Weights of a small GPT-style language model, trained from scratch on English Wikipedia.
Size: 8 layers, width 768, 9 heads of 64, MLP 2048 SwiGLU, 70.8M parameters.
Architecture: RMSNorm before each block, learned and rotary positions, untied embeddings.
Training: a variant of Muon for these matrices, 793M tokens.
MLP neurons of a small language model. Each row is named by its layer, matrix (down: output weights) and neuron, and shows model dimensions 0-191. Each number is 500 + 40 x the weight over its row's rms, rounded and kept within 0 to 999. Numbers have three digits each. A neuron's up and down rows have the sign that makes its largest values positive.
A block is one neuron, or neurons of one layer that tend to fire together. After each block is what it responds to, as a language model described it from the Wikipedia text at the highest values.

L3.down441:510465439552489462597541514553486478480520453491470503399476480531497485465440472518505488497521537481545540480498547538524494454424562487475434519453503555524551446477464479544509540500426427499558486513518520537451458552510522554536513530455413491459431554532508494572498507441488507546540467523575516517430519511549497512481497489517464470543507521500553515512538443455526481563537459438532532494527489472520507505477477549450454416506420454622447515519492489466518451521498507462483608361535543532466456567458485491460535518484471523483443517484541464467528480487456493438
L3.down816:525509495518490556455538499518528530484427503497438484554516512528565515473591522468530459444496425485552499515518529505471465464427525475450419510514478554511520476497491482475428477435528477506468479437546516577453392494445477542573493524474578526476482507513417513504506449510469483502568428546465490439452431564547507457472508481534507527486536507592501542448490484411446485493467472436524445570501484430471449454555521567429486460430486544635495461475481466495495500504454493482451542408422441491507506474522519505501517547385450515476485476449522552519521527434523456493
L3.down920:489529463517472489479503488552517511488551473562526488429426497368504541504398501451488536538578453494515465445528490460517457460423467530542542442457479521443563491494474487475469539520502540547501496572538496449491462423520411465544477457484463548470485457525448536481521507558463620503491446546495535490465507503533534506509464452537551525534571562495489487551562479465552518498428559453517441453456509513532514552477499502524446479487506419506453456465580556488497534493461517459378545516510489558502457483555510516540449511500517525498425485521509574491499537511561509497
L3.down982:554508526543527468586498528455486551479479461481486480563463533495532492535516540531502475510443532517454517492467396506495468580427556384449525547513470496542540519460504514574472425524462454454495451473498567545501438465543496496535460500539465571476589490515521553495557491475456563520471482517443495489514489414567514439521448409417503558462430454470532527418531512527482489483518457525518480436509444447494487562381494501489455486490473579533467506541551512547497520522501466512502485500541527496498594531510539484470468446483489567475489525471507494558516523405498502491
Responds to: Main or finite verbs right after their subject, chiefly have, had, has, having, as in the club had finished, the latter having an extended version, possess, fires.

L3.down1008:489488457410489483530494547444477462536470498415523477522545474461474563621525548493454469552478463459445547522523478565511432509527460464470527446492487507511530479529463431498451552503529455502528538430531493515526524492539494491489528499477515518456543506454505445469457528466501451445452549474456510546538548554440553469546484501522473410534537474539470464510486499471548420516470519547549460512507503602473531434551474478520513564498498387503444511492577509437561521499525487452492523539507427487525463479484491517473435461476516499524476530483517550476461472469469516541
L3.down1847:594583485518552537540484452461481477498543422469481466480367525529495503566488513444458486491531487482558545507534456534453524465445580475434497539569443547481534477467474518463492545468482503462474464488466462546520470529421437513496506523507515509559551481489438512460487515503495501439587464470469496502472551460590477494489487502438536544500516526467519506480533496509451485561519530417524529395492414478482575508482509539509411489458441474548511532440452536445570495547458545477497525549528541442521448472510543462539490407519416463477469514479447508487526565526426507527
L3.down1944:534514436430500485468589554557453507491558499491480523421552514545479508444439565572473441514480613492472459466483552413470496511510493453585505477548477457495571580515501486544530502501531486525466493466427462480511489428498434540458400518487491464446473407478537464478556519489573571496522477489492523497474509418545495515475513455510506553581508575496499514588540461506486505500535521531568544563554473494493550509540486501503481465517454576556438528470530530479479520496467521497548523478496463597557550465547505488447447489495478480455473547507531463458445495504471437538
L3.down2047:519502475505531419463540478533518480541524398491478586520546500457506490496546510484447545504566517515505500524433479544438539541497552492495489442454522478492536454546478477533434492493458494454493493477482534461484438519545472475471510553564495503489491486492451461497400502490557459485463528521519496501515655537533498515451529467494526426509565566525535496495531537548503463521555495446524486515508501471467527420527459576488574444506463505532471510478525443510524491554426501510509489549535529482463528516517572526493493448504422510525432530460484479484477499494405536511
Responds to: Nouns and verbs naming where an organization or place is based, especially headquarters, located, and venue names such as Hall, station, Center. Weaker, scattered hits fall on name endings and table cells.

L2.down1035:518470489530469500546555502443487556516513484450463411527500543578467475510480513462501446503520542474467451425477570495463471480469483450541526520547443497461446467524558462485516530509529448528510517581566460505421461429503511590523462515465514559392386418468499587532467433467532437446564461569499538494479487523493462494538488506490527505426524517490555473510451436486571477511497429553485534497524575459533524467475617521466543523544572526563452415500501476502458500510448497566472502502553445513514537531509485411490536490512490486534500455482381482562495450479577509493
Responds to: Colons, dashes and commas (sometimes is/was) right after a noun phrase, just before a list or explanation follows, as in two versions: or two singles:.

L2.down1545:503449400529534482550494540494453542543498435516453456392552516462517470457467431458489530461504549473511461516483477493473453470481578507483504537449471486521472460593503460507447505516434425509447515505509505508540498506468476473546448517504469487525497594509502512578490479519454538460504486513459493484527461558470494544556559487562520480471467524528509526545543488499505510538544453561512489409445439522565509420487496503521498520517510532555518520507499474503494551548504499515406483407415543574525450458601513514377509466433453484507570507485510493450510476503482453483
Responds to: Commas, often fused with a period or parenthesis as in Jr., or °C), that end a complete clause or name before a continuation like and, but, which.

L2.down166:487472489506502540513485468473489499512421507566507494485553530502485515487476565505421456483466504455517523496486541491441527514430483504494474507489539434400521523536521377434472460461503547500541523562518503548488450397426458503566477507540446552467530551509417502553507569482516596557500534482453442565575470539485507524507527462519470512530540525430496505500479505464493490506464481506437545474466485515503480487550536547431563540469390431446509522460510480481470495439501623471494511475533497511495461474480480501484479554508486528474459590481468493533568506509459434407
Responds to: Fires on auxiliaries and adverbs before a past participle in passive or linking verb phrases, such as were, been, later, again, eventually.

L3.down585:473530457487556565486582469464455473488448536489505479507522469521512433541569513416571455559506514440506472477492538540460503432504485426543558488505440480447493504451517484567553517583485515546456518543511463437417501427472477550508499503449506482542479530489471563539468578496489479495444491547509478535532569470491525513453469531425486547476484563466467452496531439522512534455528513651526514516503495537467458534504470468488519440541513470602451537470569509521499588536525525461528479485446482485534486553437470451462513524465464510481529496462494526540557506459532529442
L3.down697:469534405486515516487480447471562512572488469525537449519512558500479494523494525516527469522485443465534523505475558488513525486470571514479521584513491516540594496560520571514548532532442543482386435518534393474529482508432463414510466508544512551548509508482486526531526471509523479508484536547505540548461463518552538450575531505528560556495525460506502534487527517532446509488496498530526506482500539419519573517513530480513496546472483483492488522521540578490484519510475503525539504448546510488441470525445516431454457446421514551553521547499525526544522517449417551527
L3.down734:499523535484543512533527492594493419489532483494501591562525482491462553556545550508484489502534554509547556504497500523537495467430458458440452489509482453458434503443561538492568450543482520479586490490524538560481538466490549539469458549442495538498444443525502440531507491488540563416468464529440511433579532550482507528498448389493562584488535470530550447522547517549474545503578523533437533488471496519526507534489526542434517588480488493599516537552504516416577484500479522459458497573505508451498542509508524563424490518568477479565413480489490430460457516430464466505
L3.down1426:459479450518541477467508509518515527503461519519436446485511503493482480474450467497420507429563498514487542514464447460472418533578504462427479555481469455462470471515558529520469474436470465489465523473542496537472456504472585520561492489496489459485474510502461536563552445424510529455470494460462518518483489504471485435471532470589497527470426483543466514491509442473533483469465435483498458442506517562518553431561513511537435582455550551580454442507501494481550553518555427510506475474517465532503463485546507516498490497509513606477535539482532483513526490471498551538
Responds to: Commas closing a noun phrase, mostly before an appositive name or a continuing clause, as in "one son, Edmund" or "the Labour candidate, Colin"; occasionally "such" before examples.

L4.down41:576463521496532516455590488438529532467482563467496486522552483542463565505501567478447526551440489461460568468555517485449590501444561529465426468526579447507505510550440477531497500476493523547522560528526483635502504383472540508570528512503460530474476485466508460502454501490506514464526453502539546564415504487468514549527426487495518519549539572458531529486418473462579520470574500541546438530561530482483519492461453561404467465492500467555521512520500483512516496548510507486502501534481464548516565525456506476496553547485417485513375512551482484510482493507544527511
L4.down43:506514441517473508476521545590526499540543590510581432476573441470435447515511454499500465504519585508452452477479513481438489498490432497494459533545487462478465536578486513481453519476576485515559461518514495503493509509561526507560589550455495560560470495491453466452465476499450414502447507556512575540476508554451509531442472520546534510541526485523545475400544474461484476440538471552492469592505482502503488499530438498477539532500536437444510513450523503498479459492460629568514572466575475528507435538545516476470542475550573498445531489585471518521556499520604521477
L4.down66:525507541604488499504505546460485487494420447513468464498566488444470535549486484485519544464459519500526555424434549530536523497439407507455430474526543456563492527439552507455506522467478532488504557507455536512473513475439493465497465479413530524505471529421490520515466455511523428579539531464468503524563508519530563492531482533562483467559523517555500554444521504502480526495517490471462509531530498469544539532533534506539474467524414456437529449512491467523401555590446469542446533428510519525477487565548539472560576506486469510444468454493436462528538451497516443564
L4.down103:602470503451519518471475503530495517527495466460522491518468500536512472491455516548500460574526529471524461544534474489536513546439496530521488505555503512467556547468444544446512545434524535570491455477506490527477528566509509556458548468457502475552539511539502505419416477495490467527506517537543526529502529474456480539464434534459535460548498492481564449533543479511538529494472468492497590379473557474484457546541438499437506520532505460404493488539485534486549525481494519475449512477544559517500470506533521474593567495396533539507478496512579534527544481471535466515
L4.down296:533458432576524484547507501494475543535516479519535485477526461506504487511518487481491470471426458433551519514552518514480460523559568529512475559402531512502519493485484440485504516529474509498497482459537528557536477513496469492521477559464495479490525530446482559505483448500478552615517500438482484485484502581512554579422529461574508500418431439559511527553586512552574472480494550452547479483480399476578575535491544492533507495520530503588474462510577526460532485495557531482487506454496501495548455536460476486427451539500513532481465487503528567487517475559542506549
L4.down458:470522484493537558499454499522522503436525501525485489427437484452487546472553454454476496441454511537590474507483478473512470526452568487429527549476505533513484476503461444481496499428511477558515522494531442541480422441429529501571486525487447512482466568477506538580475465476541460472491515499589522472469531534514486545503529512497492478580526476407550477490543516534473462551509620535491509523532540472514525494508476557510519495537447500495495473439510473527467472497467462503487461421530487495470504559501517537629499434482536428428522522520601601489461469489487502408
L4.down604:516495531578500528499483495507534437464489509507520487501439510516538527468520494462529424529488476442513508470490490524470509502450492438482447494457526436542472493444553521545473532502493479529475528469587551516527462456507583479488474634454484550485482550488489386537495451529495478529564491554505559463496480429521499496545490484496428548455566589498400498535446550507549581456561521480491493491537474488498503538509526509443467442471448459614492570514492409456517505458473499483510581470495444409497486516497434549452582481538464527516482473447550570512449459445464473550
L4.down717:502448445491457486525471471475533498554583480501451452475549475464568455533484465500454519496478506438446545514392516534572467484494486497461490482422462513516521494502490492483438507507484465420545475513534517576531513527566533513503468492528462534429509474583536475614505454528550480538504451533530531525550499471461532452496487590503493519514452452459547416493484485458552520557505509554495518522457567538574487541555437453527486463502394478515449417544486467527556454527557602496462555431550538501457520549516474472499489477467440358527564469431554471498520523573500511491
L4.down771:423483516525536468485495501487554532522518573520489416501467536466543544546527520550508536483485520430508501501419529492544564488447477543491525472509476489501543443554480512515573524546509522475491534536510507541474454532468463464498478519469532464539474523551455534478478517543468451526522430516452482586535547506513563488518389506431561495526516487467504540523466524483490548536560576520426564536410444473495518467498518474513447523529485534410578485501508577481502463434503467539572514501446467539574474533480466460514527510464470467406566561473548552410495532555560541414
L4.down1069:492432468455535483456508451519492579432473460600499483581504560510467489505522483523447580499471562444513554479475486515480569458489467508561540470482495419523523486501487419559446473455499474482531481552555518595506481483476452463534538538425464463471442472506436534528562478491458486468459508508504499550486493501513507494494528538545445550473508522508503512536498451510454438421493506556565502456528464499561546453524457491530466575521533526586512504475510505457459553432517504528495531406581589523523551521510462512538544464496552451475463546537480519567474526538516511472
L4.down1417:475465456516504499446549484478557506515473437469472582542522498434501481495465461533504490459494520526460460519462543553517465521434555480433430436486463499450473538441520529518515468489521556504497523541498497503489483547407475506482494498505454517518524555433505544533503469496488477593504469457590494522463544560537552499504479527486505493503475518523491515478497476485495524512508451497514431457477421565534498474448495597524526459556537566524486537480509523523526541464424459514453527498449491549444460571529444482527491502539460477478514452552463465530524509467471499504
L4.down1490:461469515401569554484472438493507437501485508484473454448506470554548451483492458521553505527399550515519576526392560516519548529500539482474540449544588549511515522555551509536458554477475505528576478565452522469502496470495443464550465443514449567486496460457436524456540522475543564512529503458459527428527514484485446512501548526485533557559510532516462566490433486451441537505538501538494478498471503486482484491646463486527537475516522423583447460572509522551557448511530471552543534476386452573513500537485511555517600524511448464488517457491423510512582475505550503570
L4.down1797:469471535493484519489502520520540508525497477539536473479525507479515496552545424561415466495485571447469518459455489444556587472533442464449535496520461438482538497491482479448492545542534503446504508458427450583559529478555460490430519491504552474567505510519564528454534553556476547482509478478461527504436429463490467531438456531514448444515462479513384485466493483595557506544528525449506503543527532500517494514456503488559425505457493486473394538431474486428507465474547495498529524453490474480530474482543430487525440490402450497471504521512442535534494481503448476482
L4.down1822:466539416467451454480470488507537566541455547492409503528524502500491453522556504487514549497482527527521539512531530502524488490421499542515432479494482557521474458478514534510489560437568505543539529543487528502501421520501519510436442511528508498474497519550508525525527463468478500485539456509544478536434533527518516481444450468484515451475463451468512543544467447509452479487493515490529525488496536580501490541519488443494501527509496555409563430547493478525539516551527501492434573390586548569499410593473532505543526459517469504512560518448484551533540421497451471442
L4.down1883:480513476499540515457499476485496486522525575516523568501432518547500521458471461518528452554575465534497463491497548498459512523531527497494506504442549545568503499453512487425448423458465445520478501506471534535507526417443522486478559537494438490556503490512566521567495474538560545462434544534563519465539472405453490496493415548477509486518588491439497517479558529517491563510527527491564484514521497474489515543538439513460493489505473444561470498549418487518507434539499574534450498448512508550511546494540541460523491459497515496469493512475446481541476504472519507548
L4.down1951:534538492543458489493515582484477550466544530435540600580483510551491492517494548561530502540490491420518538477466535450506516441524431469535503516428564489466532486500371477467481431547487451507491452432526558472556521467483527487495499569474539442448503452461528471496535461567474496499536484541517505560539493588519440451480498477518443491464489536467555498539550492453549485521476508464454463531465491563508511546465500490454440474499506465553484536434549571494467447500496571420521501557540501515546499360492549512380492518481573421518435473474484481460455507439509488479
Responds to: Finite forms of be and have (was, had, has, is, were) right after a subject noun phrase, as in "his salary was" or "Events have".

L4.down111:470456528490435455534448442489516542483510486497521534443469516545496584457470494521480493462468515516517446513482475576443522515491379485495525453556477444544497461448554526497555469498516489480504435418554482464548452515435535475531488447480469477576552534512464571572451531530481441532497426429546477529477511473502515428486504478541522448498532512473425421525481482464495560519558539561486573483515533530490425532574494520505562463561478483546503456550445502518495460498454537434486478409455544461476554472531450427583473468561459544503478448514483518505494529472516523515
L4.down112:496556454465583478518477550421530516555501508507476442516450582518422548456502494416545517489548543568466543562520523494560513559574547527427588500508498552495509482477495457504442462459445543548501495525520482527591480439467580467475487493512451456521467520495568446520543429508501455502495453470536426525509522460517405494545513566564492560507455483483464494489503504545513513539529569539420540500475530516513502500515543497537493488515559440450484510537508380417523473501506546484497555501419435494522530522540625473426507482504430459488454521514539501529404465460516432543
L4.down130:531460476409527500515464528502503487474439417427430542519493509464501467462481437468480408486557505478512509544457509510496506396482494488483424480566606486464498572544614432550474499514465510524471526474403466510519504437505478502578526557544543549454524554425515528468497533529530525545541451441533465490503482490504473482517535540471526536483542504494444513456495504416522536535532459486526487449495520548512520444498520504592483493529510485631445530514557443507575580495519503571491419460503502580552464531560463483479475548479508470506542490516524445471466474461512444489
L4.down226:455526526459506448534543598591494498519507498467594491367503561501540522472493506451476484470581552479606444452496500455522433473462505473451488435504473443505440443592475503486506520518510521499453448542469566500510475519459501526520459492477581546481529562490488479491525524455504485453484486508492436539446411497530512557508524508512518513453530502466468506559644563538495501548569469507441544522525555503562412467478503489482524518435553478525531450520522449496459568540439471512466485467563512465463465502459537489417453604486520521502501548494550478471552484481509499486
L4.down338:474470499489516447500587467474538476571530519509437544412490478423400502494517485409472448511519578455508521536469499534519420494464525508540562485556412489492514460585561555521466462523480493501498520508513487562493485428453572547553541505477511525471513550499510540510508564536476461509519515460586516499508481436447529548519513515478544495513504486533482476559509508496513537489488467530564511486499536533478466498524542478511520544591504511465465488506580470525524571479513440580534524473559515472487503468506534451404457511479494474446497477518495503511532500501491509484
L4.down369:535430514538555413512502540483464414510492497497524529519507433485463566506547494521476528471544509455509502504470640449519536516570513615576508497488459488427425502485514487540529500595548472513568493566526556531460540475512504502504523532514485512501461531476477530519554539459468472471528469498490498574485446502469483548581546465533498470472526506457494552545548595535553499539539530465505525508558502538547486538491536508463522480418498510602507492513549447508521505466524509476523435457475497546489465464567536548401466461509549489466470401462540419455497448383453518534
L4.down397:487457504571525518488512477459557535492493513451513522465458486480527531536431547504501484542472492476530499445506468524532548440499503520563527469481520492526441547392572513419496522534472527484564458536575473481528515463471480494495549476494516518580560527486433551472446483461454493520459558512492418448498481430504472546470480553496510527483479541553464496470489611508569471521491458607522484505489451467523468452513514435499512434596461480607432497514537466503503525521418542449497453481479571481531436529450519506477542480416494518476516435471489538479484527508547498503
L4.down508:497451502487521456501491531528445497488512519425473408510485453454496457481544410504479476444516483519501514446472559529484489530530526424551546480558468547464500496465518504433456456477490542466583484500481525543579466484532500532492512549515556472487505502427521550512510510441572493488509565528498430475503529508526531440458474517492540513512451540456534481516537488508497543507522435489433502490505517572536454507480415521542496534531462478611481475467460483491601499491493520509459572469489553518510500556544533456454454521478509480442495513461508580547502491483544434509
L4.down556:560515564426456521518537522598477458516492444516521535550519426457497469503474479434502516520480504496502505571455464522442446535562481532572546468489502492497501571481535476460511512524468473537480488504518471502535538518563522473498552478446524496485551518445514466490462505509425525484493456504492509483505474543437479506464485459465463488525508521470521545533580478469579401468554482522486539469507483455519462515528487516487477508431479515568505516506580539497522549455499499527498544451511469498533435457475474469484515522492596476485535493548523445515538510482519484374
L4.down707:569509478518500540556579468520469487535487546526534508542517509540402487576497544536490485535576477485511490588349552424503516539441477517527502514553574488478485481468581532453525505490530471491539511511527527539460467490431479488476545547440506520490446454506438428505475558508539477520487512527446464522502445473546478516522514574476468428425552492506520485506539510530436503465521458489437409518524474504552536541488453429577462491541475387430411508430541573517492507470389581523496468463492468475441472550548513521509507529523505519442506470512533478527523447539501539474
L4.down1047:520536431560448533518523527497481475472554499483466471454510538541510515473525475439508469458477535524492461482510518561494510469433534487525483466432440522543454467469528504536431501475529443514501532428495418469548421475508525469508503483481494414498484543544481562518493518478488473554502501480468477493553457567567549425472439422504594546464555490611548487495445525446560551543551451573567566496521431551522513536423494472505492510533543506579509525518534511509416559532453513452481481454484475511531477575541492492497522561518487482553491484477475479540456560529555511463
L4.down1228:473493543501448433491516557485499488464511442536543547486527516564570455439550474542521513424502492467448469479479554505508538511450458560497537415482531506584514592483482539465491557495576385531495559512509561481515518503504510530512512422469506564475463482482465555512529480481472520566510502490465481511470564503449537452512467603435432492472514510409445434486544565476480498559532526438452462458501520525485445514488510516462566507512490475552513605502484453517525577460459421540470492474552530529485532500492460510543517521542505495520530487548514528575515515452543534524
L4.down1674:552592483509565489481504526485488488512461506492442513472550511497557420527526548486481518495539530433471499492464548554453479471476448458507547525421559577398551554605478449616560452471449485507477523481436446496462503456476478491521511534479469475524483465425477481595427512487504504483492488499497452509498536484494601532506527510512492533486461552508491482504569478449527502522507500506540568535487529520515479555500500422492506469503525453515531507482550480523484437455501518566512485473524507533488463405449510527501526577533439494519557455519529460557472523521544540491
L4.down1754:459524445491498508456407473491541531546467458503492443469495465434405500482504530547473449543443521524530487540516533438574466453439465503505500441487536489546497470511525513571488471549473522493399502568437432573455591534589478437537520494523483624572564490487532536543497462451466514565495497522475487508581459448525530506467496584444501548552520546559530502479506551506447533523467469516519487407538576505490521533523479474559447466521441483489473500563544484546522500489510460488509513459476539529600494496508478603552459498501513553523557505522466548450537572541435510570
L4.down1834:530539492495476501510503485567470478576499492537529551581529545518434532483504460514548557499472447503476575538508535546479534518484541486420510474491544404450547442533431548440506482548442539468471555453436464494483428500475488475461423517509428488493497511543550536474477501450451541494570534474483583473548503485496488465491521475488478515473488490476504499507518499552520457610537429544489477482521523570507469428486427527499497541487481446582549394605528514525522509462448435550449472476495559466506501449505530538466549460525408544447482512465549483439478511497515450496
L4.down1874:534546444464480580444493494530464476486521480518490503537513509522503445455512408486458511505503491484511474507491491491460502477494506469417479450506513538505467469455581482544403544507488452543511434437507499444517478533476497541523502525512482506483545541520507449542554516526472513520581441436598513485433494530567487438528487555465477489504431489465492487503503467504510488473415491496539423524505518484488515498449408503472464466546490509723508546461497532479497523522515525476492544512498502533517559506515520506492485552517472521526506535481539450572507451498432474480
Responds to: Commas, dashes or closing parentheses right after a complete main clause, where the sentence goes on with an add-on, e.g. ", including", ", but", ", which".